config.yaml
num_hidden_layers: 14
head_dim: 64
intermediate_size: 1280
positions: "rope"
init_std_o: 0.0
init_std_down: 0.0
lr_mult_qkv: 0.5
beta1: 0.95
lr_head: 0.00683
warmup_steps: 256
final_lr_fraction: 0.1
max_steps: 13987
MLP neurons of a small language model. Each row is named by its layer, matrix (gate and up: input weights) and neuron, and shows model dimensions 0-159. Each number is 128 + 32 x the weight over its row's rms, rounded and kept within 0 to 255. Numbers have three digits each. A neuron's up and down rows have the sign that makes its largest values positive.
A block is one neuron, or neurons of one layer that tend to fire together. Before each block is what it responds to, as a language model described it from the Wikipedia text at the highest values.

Responds to: Coordinators after plural nouns. Coordinating "and" (also comma, "or", "/") right after a noun, often plural, that joins list items: "illnesses and", "policies and", "pts/".
L7.gate122:186160143129119083167146091091148167132076104153151169170110120140152121118122071119106145110104118099104149161089207142164119088158184105176184030111093165080132141088103117155072106150134106178107173166123093137157133135156161152127117124214095037068123116111157136141103079143201133098157166099178165178214125095155122096111111147077134131084142114146114151144071108160179094127134120091171121179121135154109099084112131102169094134084093112155200131132116102111143106134114192
L7.up122:123115120167075149162097150170147120097133147118158115158096108149095182144137095129133121155093146143146136124163154129075147121125128133151132095174068162123190125095106169117083143059129094067096128133134132121096136130171147181164086122170147164096112078085138131112086154162154134108144108171153091078097202160219133133148072125119123087146087118127130086093134161133094131133156138097103145114104153133133103167132139105097137124157103118120131162081069116115202132112143053
L7.gate302:156093122116112097088119137172133174187124142151157138203179082200186087127062122117091127087113123114169154171128130133094120126162168130159137102081074147087153156113137128113142102105098103155092185143075110114110110113086110173188136162099111150167132137137161176103111180110115134105124102165095125118109110144174127128198095142145161173116146098133139055143075097127088102106078140110092133108127173196146167161090111130169167166093078152103169128125157165132162147152083164
L7.up302:144157081138160141179118185118123113139100119098142169137136077166166136104184095100122109125104137071127194095085162119076159121161177067094120101162106155169127128096130109116071170150085032145102137058163182081083093068081105102159106113134117117093090085110133072112137160117180131142154152090082133129158088153144175133110127146132097125159119072117112138130122171144135105105122153132102139090097177107155114106096154097116094141103126166142092124078201098105133127142116098
L7.gate363:137210126103142093100091105149093181128110141107175143206199154130166117090118080163130120102101108131167144121139151126175158104167105130158133091072122112098099167105113158107092106131123107204122098115158074155100093145178170105106065134153142164153139050107159140208107117132177165143095177072129161110144157158126105101104162187131132069069152156082168097123116059120143106144094109093132099117072202177154137102147135108134151176074147097048181073146158146127150136181080120
L7.up363:140129107104086068127137112120163072139155112139084131141109123163119108123137142166138115111102110091167182124146185112151093130193116109146163140133108079106127151071122125082128135108068122160164144150115184074089147078142123114107095121104141082157129109110162120123070175111150157084122170075195116083110165173173191073135153107117124074150109128127109132140117088161110176152126150090138146095092128120168145179123170086093097154045066173148086069126167107135104139142129075
L7.gate502:186123104110148163158122130148162147158178138108111117109152209120092159059097116073116088110125058094132112128138135116143174113169151232116127099181095145090090105094082085132040107120125113121138131069143129115100059158200142159141137111208169176136065122110127127165134150145171130102173077171152101124153118093137151037155119179088121146156051111111143148165151165096139125178078137132156181133142143122119098109139113133122147087127128110148116178131136135122121135139164131
L7.up502:090164136138148155128148158116128087122089119150136125138129132123114154118134076182136198066158170192114131068128147127071176157128130052091098164101102128120136121092120110092102108158115063185133154099158140222082081131175100118165156069165103118094157138060166084136137102068090101134149125108149129139170099103098154142124153144081087173110140126149114090115127110170129112146125113115082120140080093137141181095151139165093202072079145147130083117146091088099147147143129180
L7.gate515:143091142149122129112123170099118148099104164112127132158089131157109100148170121107137169106136043227124139111071148091104104117179130103115124119143138174095102162170118087125207114119137127081140132191147138117079140151102057144097109136148178115166053154147160109118133113160132115124166160169113129101107140087111121168186129183055107129168094076171140124148134131098092151121135106121176144091078099126135139194125156082122139143077066110107123192096092126077121124106149088
L7.up515:108120108146118095110151149140108113146096082071153130142150099189145117133150134138166136055103151137111154175110147110121131112134157133149115129145081060055165172115162125092135199118118123126136151140160050099101163123067158154166087116161139117113112122182163133156138100128087158171093097130123104109163159121161105146104154175170152107159059129043133117168148118118146103148129165114129103080093115177173064117103086145142141130110221096160151153070133108106116159180079143
L7.gate583:135121137139143125109196113071075125108113151102123111167083158190171104095181125109093140147096080081187128189105153168147097228158168158140123155128100119132101182138151118173135086147088164183140170154153122123169125151127074127116079133172147102054100153125174100141126063176147141123176144103107115114132141193156111119151139110081133183119092155098129080118121119156193099127196126145182148139132117153128084158077091073075093140104123095133135116122122125156149148146134122
L7.up583:155082116193095097128119067157111137104154111140044110123118153177098132090146090096137116141079132103145151134118155161185129144121121153150143127111143098142133196188107120118142171067108122121164153110142116135109105135071122172157103166139126110141100126149118179098075128170185089105106154120122166134156193113144055119153133102114103123137064146119115113127172132121107154130155100089172136160085153104171113188101102111117172172150129108117114103103083159153170124138065082
L7.gate700:127087089209155117127120138105166127119173111138170154181196132139200140068146108144134138070096099125134098102070170147128163118134185106111169137125168116123142163109152136161103158036154082149131122119128171126151109137173063184117113185145107127094104100109189064113153101099152104129131178114148136120144113125090091127093100171127118150128084168131117076163090121134113094157082150173094137172093129183136133183148116147100107125113132036105119156152146122146101142174111133
L7.up700:157101111111157094160148089133135103103122112127145156148166124099151126103201135122132120100111140098131113145098175139168163107136103113104116101074101076043146102097067208157119078170096052163161164127187166125161121087132141127117177121142105070145158181106140126114193111097093130138116117128108166110140168131153123094152090151162174068115140156133121161143131176139141091161141147109103128154138206174206094106119131087100117115035131136138147170141160111130143162112127202
L7.gate824:132174105087119067117104131129142142138112066133175167153093130117137145050141139109116172129099145091099156095077192088139143137200176067113145144150148115099130122155121137148096122151150143178127104134085121032184152132098089190094135191162202120132141169111112091148109067103200077107142176113164107088164179144106081126074109159139154125165144169147167133179136110148046090170107167102132120195089080145170161124107152093136159139089132118103117212080095095113101091110152158
L7.up824:105143121160176101094108094102090178127115142150125109182141111129137060112133163179100104164073122107142163111088160155087064100157191112138142157070083122171160157173063157097105046093115155181140154167147154096125156142189121132110109127086129154171108134125131131124109114123134079115136141160147152120156159088118107143147116175086150082113086217156114176123120121093142165145144087135112119169130119116151088139132127117102108106125202159130149097112078105135150161093123154
L7.gate840:173180089131160096147094099089124137140082154176114143152065143109132145127165128087150157144110105118116092182092176127160116122193157111142210109109110131084113169109122131214063101103090141160161163171140096132183099168168151181083084135160097087075155132107132114115136081143127133098151159109139158143168092130106135116134153115041109178142092148196059082132111120109111091119089137116150141143156094163117154142120119095122117154073070121151178144101134131108106086149122152
L7.up840:167139129099211071073091090159098173100109110105169139152142108121147094139122117167124122153127129129105106098105113178170146144144151070104097184119148082130134149116077159140111101142120121112112106168171147175170126122136146132106116109146125098118130194149114142110162141116205135151116112142161142181118181130062157136121137083195194154088212240068123133172122129088182093139117187129180117148156131142113114119175169203132134152118153109127134078155143122128128154136112194
L7.gate846:127160127138144110128144104080143064136114142088104092176173100153144090131129139170089110154152156137158111055171126159175163123188160167078163117115140050164140164067134112118093105153102142152036138116103104120149081111119195212200131156170148129160115096103153114097158162115155152156102150173158083151143125122138098101157119092077117142047158149090136161152091122079141075198136133074143100109125205141202137143144177183127091182130106071127189080161137101068133183136084134
L7.up846:106144122105110144176201157069136132088137116071115140178107122148071157119117089129128097140101069133113081095133116186111133110124087191091134070114111117164090131034129109105119134118076107130063081149137102131080156124140134189131098116180113132099126086174122103163062140116112140125085173154146126177099089103101129127148112101111117120140118076110133117130124127114169128177163079073204113129108144133176132149145168159105071128199114071144144123144126047060115167103128132
L7.gate900:131141115094078148047143135183179128162130116109166156138139143097119114096121079112139143129104104108143148093121115156114126188184092088119113153139134136084079166129109161125092106124161104175139164136163165088133139098118179078163110107151155110090120150083107118129098136129180054144153159127074105144125128119135098117143156158118124136090125118109131135089136177127153157096153097113160118148127158166202113062062087155082069175088190169109137151138099110196130151126121088
L7.up900:118184084190106181129146119148126082147104138180156138146133178200162108112106121180115102052070141159112165118113122086054162148149082094118088116127159101106091116145108120134151164167116158087118145079149176144048154127047182159116159122168166128128118117165116156198106130149120119134177147179178112147217144129121120110119162144062067146113150153081148095093136110100126099098125145146158088143133112168078093168144135135155134147131089134125129120161148150124182144127101176
L7.gate954:124103088128151100166100174131142117077120135046065076082171103163150082147073059131124172146097129130109176093077131132140120106144183165054112137085150126111110131101106111191160137165124093124095089080099151174121088141153160131070075128183132122122113117161121059151143140099165158127155157171109141203113135115129092106128147204105165081098177166147126118131113137159095099127074153160131079154063109139135128183154140120126077066164119108125115196161127115104141144118152110
L7.up954:133095139156148165143147113107112114130123158109115110167138151103157129141058139075118061082173105089143157159145185128091132148079109110115120132114143111109134171211116152139097083109101102087114133105125114116129156118077170197134167110188144210159160103109140152123123115139121114068155042136074127103111130140177175123240105111145147113127125163133145129073141161122096081125076149140167131113132100163114109135163103113080090084098118183152194070132118113138118173134126079
L7.gate1053:113150127129110132138117135129148115123170150170162133131156113098107094121066167169135134109139156097181151070156133178122152167139132154155101162134157148113113152123159141141089071097119098164161142149153111177105133086194121161081127154064152102126061166110144139120161117129165090196082173194167110168158165156127138189154077121081196126180117114107126110185064113112158165162113121169145104133108092089062147164141127176102106161165091055114088113172140110154106160173111163
L7.up1053:171152086194179057071076095181050150109146142120092125115116091195093133101121115151154171115091101157145195094134142146140063191152175131098123135148123116151084129156148145111161156094100074165155160153132158158106132129104172201098094144196183137100120127081171083171155138133144147143137154102116120137048121128138053087127122136165155104119128137126114116138153159101163147098116096122106154161146114177203146124151146165166135099135090095124125112096081121150094126182120082
L7.gate1103:168140083145146057144097124123127131052096109138083136118134080143131125111064102132110125149097119089232163144157087104146136118159119184168174066089151058142145082133134154151080082099089134097123134145135084131179118135147202175171119174144127105096114113051135152170090051141128104140092146120133191101133136131163074103070076096141134120139154073144048122128102094148086093142106100115157118089186137176170122122105093124136108166134122096216131097160116111114185152143117162
L7.up1103:136134125150096140121189112139162097077146162099106097154071128151135199179178111154121073117061075113049121124156110127155137105067074141103127092137065148098151089082052157128111160124146130129132133156175143130083181125116114154120079093124167121125109159108099111198134123133091139107088109210121124133106162107124123177113160154137094208101193111123100099139121163102107118109132164087112131159091105159082102179114095052127083111156097147139099130095127171143155088106195152
L7.gate1153:123217171111156116114132139130108108147135085129166102119132127176196156083127144147135165118101140192102118085104106172109172184168160189100140157123099122086130128117228136095136107181132099174083124133083104126155127074134104101050121155153185144145109100126142123153142124133168114081153165150161123138164177120117054105110132128103176101102121147105113149163094145106158159166097181149135146135038131121113119140150160139144153124118173160148071155146102091154085139124128162
L7.up1153:070110172152143119120093117150071114124139084156138142126102138112130083106091065121101103063150145105079159094175145135137165168191082116117084100078175177078179116131090138061107090123158147173162174115107084173118128124092154207112106066072183147139116142150093088128122147133134128149154173128119178104149176076177106101169124092131174156134093149109091149129133141100122153098132110104161125170142094142094137138128111193095125101156088167173155096118086159140132120130135145
L7.gate1239:116179108105123174106144093098156103136107152069157107100101165186172112140105067109159144131112126123141120130102064187119160151109120092119136081124203103082150113161145201143136127129127083217111082142101145161190080125164123054167068169157125118087107117102148100121123147126146104128105177102148095121139140154129108152127128110136136136145131145123157121178061109149167146127094096147121157139052173081174120147113152128109107157108129098121158095152174106131128129143083157
L7.up1239:154121107110134117083103120114181108180166149099092128052117104141084129135101155203203145167198106089126135125143116175114141121134146111112167157116186068096184108155116185137179139143134132158099127121135164123184129134144085091161112179122103116080177112092083107111192158091182117086056116089129094075116142140146122163118156093138123060131109145108119132145069154123150182093122070140126122115086113095170165158066146124056112145160102141191157086195184106169135162157127131

Responds to: Modal verbs after subjects. Mostly modal auxiliaries (would, may, could, will, can) right after a subject noun phrase, e.g. the government may, his mother would; also list, came, died.
L3.gate195:061169116135127089099105099099143124119118097121162118136108184131168147100146075107133193114126102124157176155099120154139166145139137092151119087150093126139146151087097105138157126107170070167120072079107085069147123088100143205145137126126070152094100127159120131062085099144125143130175127100141107167138133143113052161075071230125132109107155163159140076216124102149074036133124100159109158188039131122157109122152137118115114087132146120139113088137078081102092128118130130
L3.up195:105153154086100125119153127136120162119128089182102142121159140054128166128133151121115143122161122175177131152153078092154123150114087162142124132060107114118186150108171110106110082098102198132145105106130132140153146157185191140113188132131068122088126117149180158070087153118159133099200147128079115163131085116164152132116075093187093155106151132146082141160164132103121122143150097110091124118166181115187132109136097115136123114140107176128174120174118101120118150159141185
L3.gate482:140159134135177180084227097082118150105154196161118141134100189093148164117156121167155129138159137164163116179128127083141099065101154103191146103191136095168157174116104088123137064165124111142143148055082134158142085146114080103111135177137127074164069127046158127127129107066108100126110094151111149091118094169149161160083095158111000128095098153095103094143140156126116124185075109101145085111125132155135062108122159149099165152119095172118157175174174114113146124122116120
L3.up482:126089112163198175095132133120164134122155190161103139153085170086167159125132105165124104111146129178159155149092102080149083153134116118177132096112124134181133222091118084133115087113184073142167118128083118158106102191140109143152094154113102154209113146177160132110161105139101130089154088133081191122148105103099116145077064137154083084134101123087111141187150149073127118166085154091096133105181099160167103098135073177111126122084128165106124155107136093141156113175112109
L3.gate869:160069132082163159115177101087148147083130169180132161136102137096165134107058149156074199155125060073146150114070138120114129111152115137100146111078124101143179165121180119118128169129085152117022152129096162073133098201097107104140074136138123124095063159127170089110140135153131094122135129138135135201135134103145090104127095119062108136152100126083077122085158093169120112204109125146081156167140137057139130094161124134106068138118148086140161115133113134069152133150103122
L3.up869:164094138090087123103156127138121182127115144126142145159093142088164129191138138073134114166161114109125151192163166107103144128099172175108127154112091114096149143150145107098138166115081183087131112173119184056150133130102099078148112136101130107130145178143163182074187120120120146107175074164100172113068146100167135076145122087092081160200127145096033162144195127141112149143095119113126190127167118157112137097172072114076169169166106165142146170060132144129170166073126101
L3.gate1240:127133102143136159116136060119163186100160133127151163174112121117172133097137129168109147122118098083112117167103153138186106150123145084098135078115131065133145131126139117143132078158139117103057138136140151159082106145165160104090125126099093117095040186108100113131144097121155138096166124113130174123144114145089115159106101129153147154117116154100086126122150146081138041163102171124070119144107170110156076140112106148093138165046077088102105137155164125090162082088123200
L3.up1240:059138106107115100127101161134121140090126139130136103157110171086158173105184127121126175133084132161142140135078151166088100082109189111169132066130124120131204143121180076195137119150129144112168148112116122135118108107139154155132079083090075124140107115121075084086129116090156152117134132148187158168127144109092131123082098174155138161168151147162147199162181169102079072152106116161107128108131131150145120138118176148093105109077139130082116147096174106153120069102176168

Responds to: Post-noun relative/of links. Function words right after a noun phrase that start a modifier, mostly relative "that" (a family that, factories that) and "of" (Institute of, Commissioner of).
L7.gate39:145131068114209153107123130039165096072106115098119056023116125126172144127130128133177085166110152137102141143074071165147112057144140089127167157169147134113105103157086101121148119148085163119122117162123106151186102120100140107126102117158161107089106127172125143102138099103131111135131166102152129119121110162129134094111158134107162146124085114165066147156137137153184146112160132078091170132116114136130096093158122119096142119163196162094136108106152091085070108141098128
L7.up39:072167166150103123140137182130097089141129153105097077149120192132103102159181143076127123144176119138129124121131165112097133165098149180102133104141150103156149123106140146083160103059125150102125137123163126080152178121071065116101114120095144126145154132123076084156125167095104150110120134089151126189158057208149129117097145173119106091148148160171111123108196123129138088094145150150221113092178135115118133047120111121132150126111140172128088111122179175140159173094159023
L7.gate173:120130096096146120099181106124074183118102112145095125126116152138156151158128096175120124133124102112159132113045105163133220162168150132113154159174130081104122170141161129131107145138087122136124091133038171128086069121139109099111112147141101093153199132142141136068148129125117123098090159112188133163141128141086126138145149175123122162045106156150103127136118079114199090130172113099178133099156128168165217137119114140145116145117102151120085112138122201138203128140135086
L7.up173:120126094153146099088130145155154142130116144132126128030126134126124169103079118153164104141147125095088182117116142097122121162141160144070183121161103097121138115108112167143167204100100111156172094116087190154102145191111119066161163154124158154125112127144132134089113112092159132146100133138126123147130146121158127073163096102150183108147092077083127153109110120177101137097113109143081131115106151172149064084138110183182152120182131188121080148177158125135145092173138119
L7.gate454:092161169105157110124073085122103090100186152099082101146157165045128143165113148108116062137142119163096123131088136115093164118138171118147120162096115057160124150141116135147080065131141141129121147112203104139132060140130140177213098095097139117108164119173139100117125131147122126078112101089166122104153145101119164103098127119114153146114137103097175139164143114084178127203174141128145153199128177139131161129134167137177118104085091104131099105122053134126164084173129128
L7.up454:170092107082150079126142092102155147130101109112082080107092054168099113143113084152098137115073077097124092110112081214148114126088098076167139137081106111137135133095113159128160119131097057087152121123195112132106087147087069143106069155115125099177130084135128157079161134104095135212103125114107125142144121084105111110107108101116061084114143056128126115099068137132165126170135095097086155116078130116189153123064203137096130200160168134104133087140119140095120130148137170
L7.gate491:138123106161158160145065068070178125102124164140104102100042108176087167210129119143116089091108143072140124176135150135089095088122151089071148108094183151145129143072123065119167149148095135134141152197163129143120090112064104189150090103065064087110136117117123105094141142175098098117139088098146131192129097102133128132125046159121131112140136127130067121152144083148155149140163120043144162133106149100200043164055124111071096135101103124134177155068120144141182078157156161
L7.up491:135152169096128143131111132152120112071176163122110140135181123122095145142116154121133154178150121149096159061166127110189095145138105144099118154097088101128179117104148094086107097132111160111141125143132171205137131134148113100187115156102133133119148094138146064192167113156140104143156050162126099162057143133118151106134161093114082099152070153163098124128199154149191139084065120115147098099071098142189100082132151117125178089117119127135107131087135112108131163124133118
L7.gate520:111077075157177135161088146059113169099168163101068147161091109098109154098109116127106159169155117088113099142114146187099166115166195141084105091048150139146179095138114154169151131183130122142070154165112120143161063132175151178123124122122109136118123147099175055117163213140149141100142176115170112160128108131093135166117088053148115131098129126105136123119143129152142111178085156085139127178097180114139137137150173157121087139117120090142122109107156135080129101075162127
L7.up520:128113129177110145078119156132098140066153189148122133179118113076106206141150163153209159140091119117124101161138082176108090104163178056129088106149101159102192137104134110161139106125093151149135118140128147115123104098133132147119158097058162163108133137138100084102153191070104102109100129170088114120114120159102170159138044116102099126137111098163105154125115139171105174165075153110172160176089090096133186209120144101100138128153119104141141213054147145124133064084172130
L7.gate573:173165099097162114181169114126106138164088182159136085098124051115094149186125143125162099170088161117179152083100057144152107141164155132159164120102105124096146101123175071126160106107123121170113171163098134098132100097120148096128108097093170163099143196047097165073089158126165110094168150118166064079090195154125135134114111082160120190144146091072104106162196145156218132121148130081156065140110119059135128124114053118099091141131066142128147147143104080146105125098149104
L7.up573:121121144154144126181194170117191132104139176111159144116093062217146083154157117108171103158132146105153111181145142226114112093132149098136151085160102142094111129146104112075230148169198133151145059147140109144148168109127080071053087072156081114110128114129171146140129123136093146096116182110058117127127085150105117150169127154149172167156125162149095136152106142157118216159097113065121133142099117080091143117166118069097152091146126166122089111110197069122102100108156152
L7.gate652:101152131100142156148168083161103108131144209113099115125136130175128089203103101176118144178135195091124091129141145141146102153112087152126090117159087127072090145103136102082161145150099221127193153077161146157080109117106147121087079079106104146147147111128059178087105079101138097086177115092079133118095084109095159147136110084141116145125179122124141089128046104133181089089132089137081118150164144106157107144136096132114165082118133107118061043083086132124119118113104180
L7.up652:082094146097130191112120151115109101126127126150109127132142105154140125140067092146144132155128086138063111144165145154075093087125128205154090126138138129162114120124116109095213113171121158108113097134098142178131127153148117088143130142120187146109111115166215132119136175089096113105129117192138106148156115141132147148156129151088115164140092108119139119178129109152113152112171187076151158145128117153151156123164142096138054056104141130106139067137137182149101089166176183
L7.gate664:117140142115108169052128117117177136165120196108076113158154111203059142126096085109066162155157133127212129109198154142114096116093095120065176136095096140127169137137105104131171110207130183153084109120108117124146093156117162082141160079109133094150121139063165204192141129162105083119107162120102172098115053205145159093175178068126126145143185167133121143108100113179142128148169130074130174098073149197138129119111122074141148197111130132199142090178164147141175132135124170
L7.up664:184163105110179162128161149126110160139065202117147127121146125130144123141131149102119100108190143138099175173152087131044112155088105163121131120092128137157092148108131117086161095134138162090106128148142152097165148111124203163147125150119059119125116170031122126096150150132040160109109112179112151078127107144101085164130088078125118172122142158160108146156122186100115075113161138100153136161127120043063097112116178134102071171081160114146131077147118131186069128144155141
L7.gate757:094093090111105064124175181088111106129189136156177159101108076155178106165147134146128120138090123100163069127088083147117124113108125159134162143136141126167118138153137132152154094152116131085142108170109139140152160167096103137167102189105107137124115139115164093072091127140165104109134160115176142089083129121072144157100125073134119099164107162125072125072107086109093138183087180165116186076130151123149119070149186151128128139113119123126134069177140077095182118132153140
L7.up757:151065115141139065127124157106178155172184142126073115130157070162193109177066088139221125131127190166123162107111141116102115143075149118184153131137126133143116092099157052131173101119117161123171119156157152158119130120092119112174158164099079110135131090121143161179119132129124094049152094137076179097152080128079114097122068092159115126187140116152111111084184156170135138124153134132100198095118111105114130116167096130101128128140136182122138139118157137152137104154162093
L7.gate798:096095112095153163102154150136107107109110117138100152037140148104182175108057137113106089172137130111069112120115145084141159117079140169092129120109141092130156104131156146126108070136144103147119098084096130142155078097132113099138141131127117091100131133121055089091136152142181045119096127043115114199163121119091129163109098109116122054094114145068117143094176109129139182135141065085131093131091195152145094137083099149119139134136178135093160154122125092066126127118127157
L7.up798:102108147136143122098138147124173150165156116083080115124141101091157125126092114127092158181166137084119147058157123174119130121123092144117116108140158105134112139117167087086144135146133082101129143120154087133129141200107057201138128135135084150153201126139173077160146177125098069161155143130162164177136059128119119151105193141124120080067090184063106151099127082152154124168151144136165089067172172191108093072144122181130099134143076124081131125133127171160103164154180149
L7.gate822:130125109064155140122195163129142121146077081183091115159115099137112187197120108126113128245119172112107118110162114165094154112101128131136151136142144097086080206165147125122133117144080149149076127142138117133100084152120064059197134148070130110128189118127188100120192165127132082154095136146101103191147097067130137120126101080087135127144102151103106180102125019170108195168141102144098168118133163116136097093068175114079068127111086103121113125120117158154158159158154125
L7.up822:175167111133148128067127164123113120111147119128119078086107159123116176172078106098099091133144138105171125156106101122140088086135086181121145171139126091186167101157120209140155013159144089109113174123153200188149143105144172129133125142114099142130178132080080081134143155094139131135148124108161112058145125134156101109106122105090112088153135102093128101102168154127103161119123122157154119185126085121170158098108068097117144126118067109089144118106162105146106067114088137
L7.gate905:135165120155137131109108103127130089121147197048119075147050166128165129104183160123161092141118114171143118100092058128162128078140095148082165137095117123105142088080114197166096118105067147077177146154165157171205173112114123102115113143154173088116168149126153150072142113153082107143127119142094169149137161126138141134130159072150065142083199172108101144125123163072106155076121122137135048062194142162111122153112122122110108173121121147116114179179155187136156140121113133
L7.up905:144139140135192086189053138139207135103151139122100093078167134138137115091104065153152120141147134170125092101164161190188171140122045136047101133146127125174176109127104135153090129133134101102157122132159114093109093154128135136080097138103144075146109111144107144156154123086120128114096116087187113143084177146164088148131100130155115120123120070092146151109139161114105118148097047132138112090159120130208137135154130159161114164110127044129207069152119169119138130123113122
L7.gate916:148107144206167148122146098121130089104155147129077055095091164142091151184142126204126144154125083073147070178120115124073130111106098168129132082160127055149123125136133148142183151086127091144132101109107121113095107144076094143201122136102102171158101159178183155083139145093076121142051142082119122166122086148083130177107141117152047101099077126138159111111130080122128150127170078109151060101088118135122160169096095155138099150135082115141134073096211214098202134091115102
L7.up916:145133140090202129105128174144129106168108140165110108096131102178134146096181150167107084163148092088069141119139134093152129119189196117163169169104100097141126136191126128132157200070109138107132115114132096101117077140114141103134113135115143120104155164155157179070124130110152155151107162074181111148060133169146116083163183183099165161055071170133132150135152101132176168109122059178150092088144150155125082143173169110080144118173162151132135099110113108074101151101108128
L7.gate1018:147130146147099142144148103154177154107124170143028108170170120177112114167120113124148115141103086024134110136174143165146137165094130139099148101141115088147140218116145111162181112096182125113096133121147156107179124187082120171050135125051091102192152078123186178117194097136110120106084145098124142076118094148069091202142139146119128109158113108123098126084134088117150170094202203143142125108070169075125146150092097131112142145137065161166136082097120158113135092109112106
L7.up1018:134163089093119091121141135065113117127111110132061140113111113119093170059114171134143112075142130104061159136161123151072127069146148122132175085137168150140121133157124158174151150082084137199073104158127187120140088137119134119152122155141079114141179208024146110144121123106142141186153148128110149161132174075136130148163115127138148143138123137090075123153199129156129137177159099097064144142134124132134161121113183082128180170163141132110164072146096173140092140159054145
L7.gate1049:167136121163165133103077121161105240149118151120075086083217090072093115160170105172114115159111101167114150098107089163219135144189139178118164137071119094113129115153123169156114182038129157160134102166118115113130116153125161137153132131125157127161159153160155166111114118151163100186169127167157103101091118105125078188108175112123135131100154160160143134129179154148145117122136115074146091035132170148140116134137107138119140173150105118094163065163111155105147120132120144
L7.up1049:142127118155133095145113218156120162148124112088133138151153118150099131118143078095144137139139096200097107184179108120164167101121152111061119102058078113139113105183150147121115113166135111183076086132111109188111135088084110127131120138156116133096124096113103171104088086092156195201067122107138158138167137090162134103134170126121105129196194105138123139136167134160150099169106159124083089179102113148180134095124164122134151142135127138048140120103133108084126100123063173
L7.gate1262:137173134087164148110135120091162103139078127095128113106088128070080130130076080122153115107182111176112163122164085151145113197174147100084098132160115085115073115170119147149134124138129155108108025131130110136105086086129097125157111117140142081119180113047154100116135158115186086165126164097182100136113152104126133176126145153135129137127137165110121133115151126147174090182098132073131173141147132132164178130131179080106070107129109076082173084164067140137122147170091142
L7.up1262:141158127087139126136129127160178070141102147103121146106109141063094148097117088152196077169107114153165113090141065134148075177123107113150125183128118093119074083187134148103138122100131185051138057086143123167106142148127133156084131142175193127130152159106088104149126089137179109142123138162136126100133142104184142130160100159067181143115103104082133159157183157127143152143088108136151136157087134140152126144120141090081089108149103114107103089187091066200137128148119105

Responds to: Auxiliary and modal verbs. Auxiliaries and modals right after a subject, such as may, had, would, can, plus the first piece of split proper names (Has-ina, Kitt-itas).
L5.gate785:115080119128111101141121169120104151104179125140165144156121093175059137124117115170195145190120166150176099121161130132173139119161118134100146117143133099126153107133184151120094105143110150079151166126134138092086135098160126119110118143161082113077183122060110095113071139126115168097108168142051094197111133141084120161152142158135127107086129155144118084096146150104158056138105109164116109105125125195144057124176219128125099147079121067150059176101129109147141151092149109
L5.up785:144204143148154130177153121156109101079182168127162114173060163093138165095075096112103162108144106073132204065088150204129094149138150119135105122165197099133175122158134102118136148085175088136101168092098169150109125103174155155188122134066202114154150121121132147123136112073162097137134122130161141114140120107071186122102175137122127141113122091109177094127183134143183136184126133137131101164113107158091139127128103150049114119102105149122117101091104099104149052121098069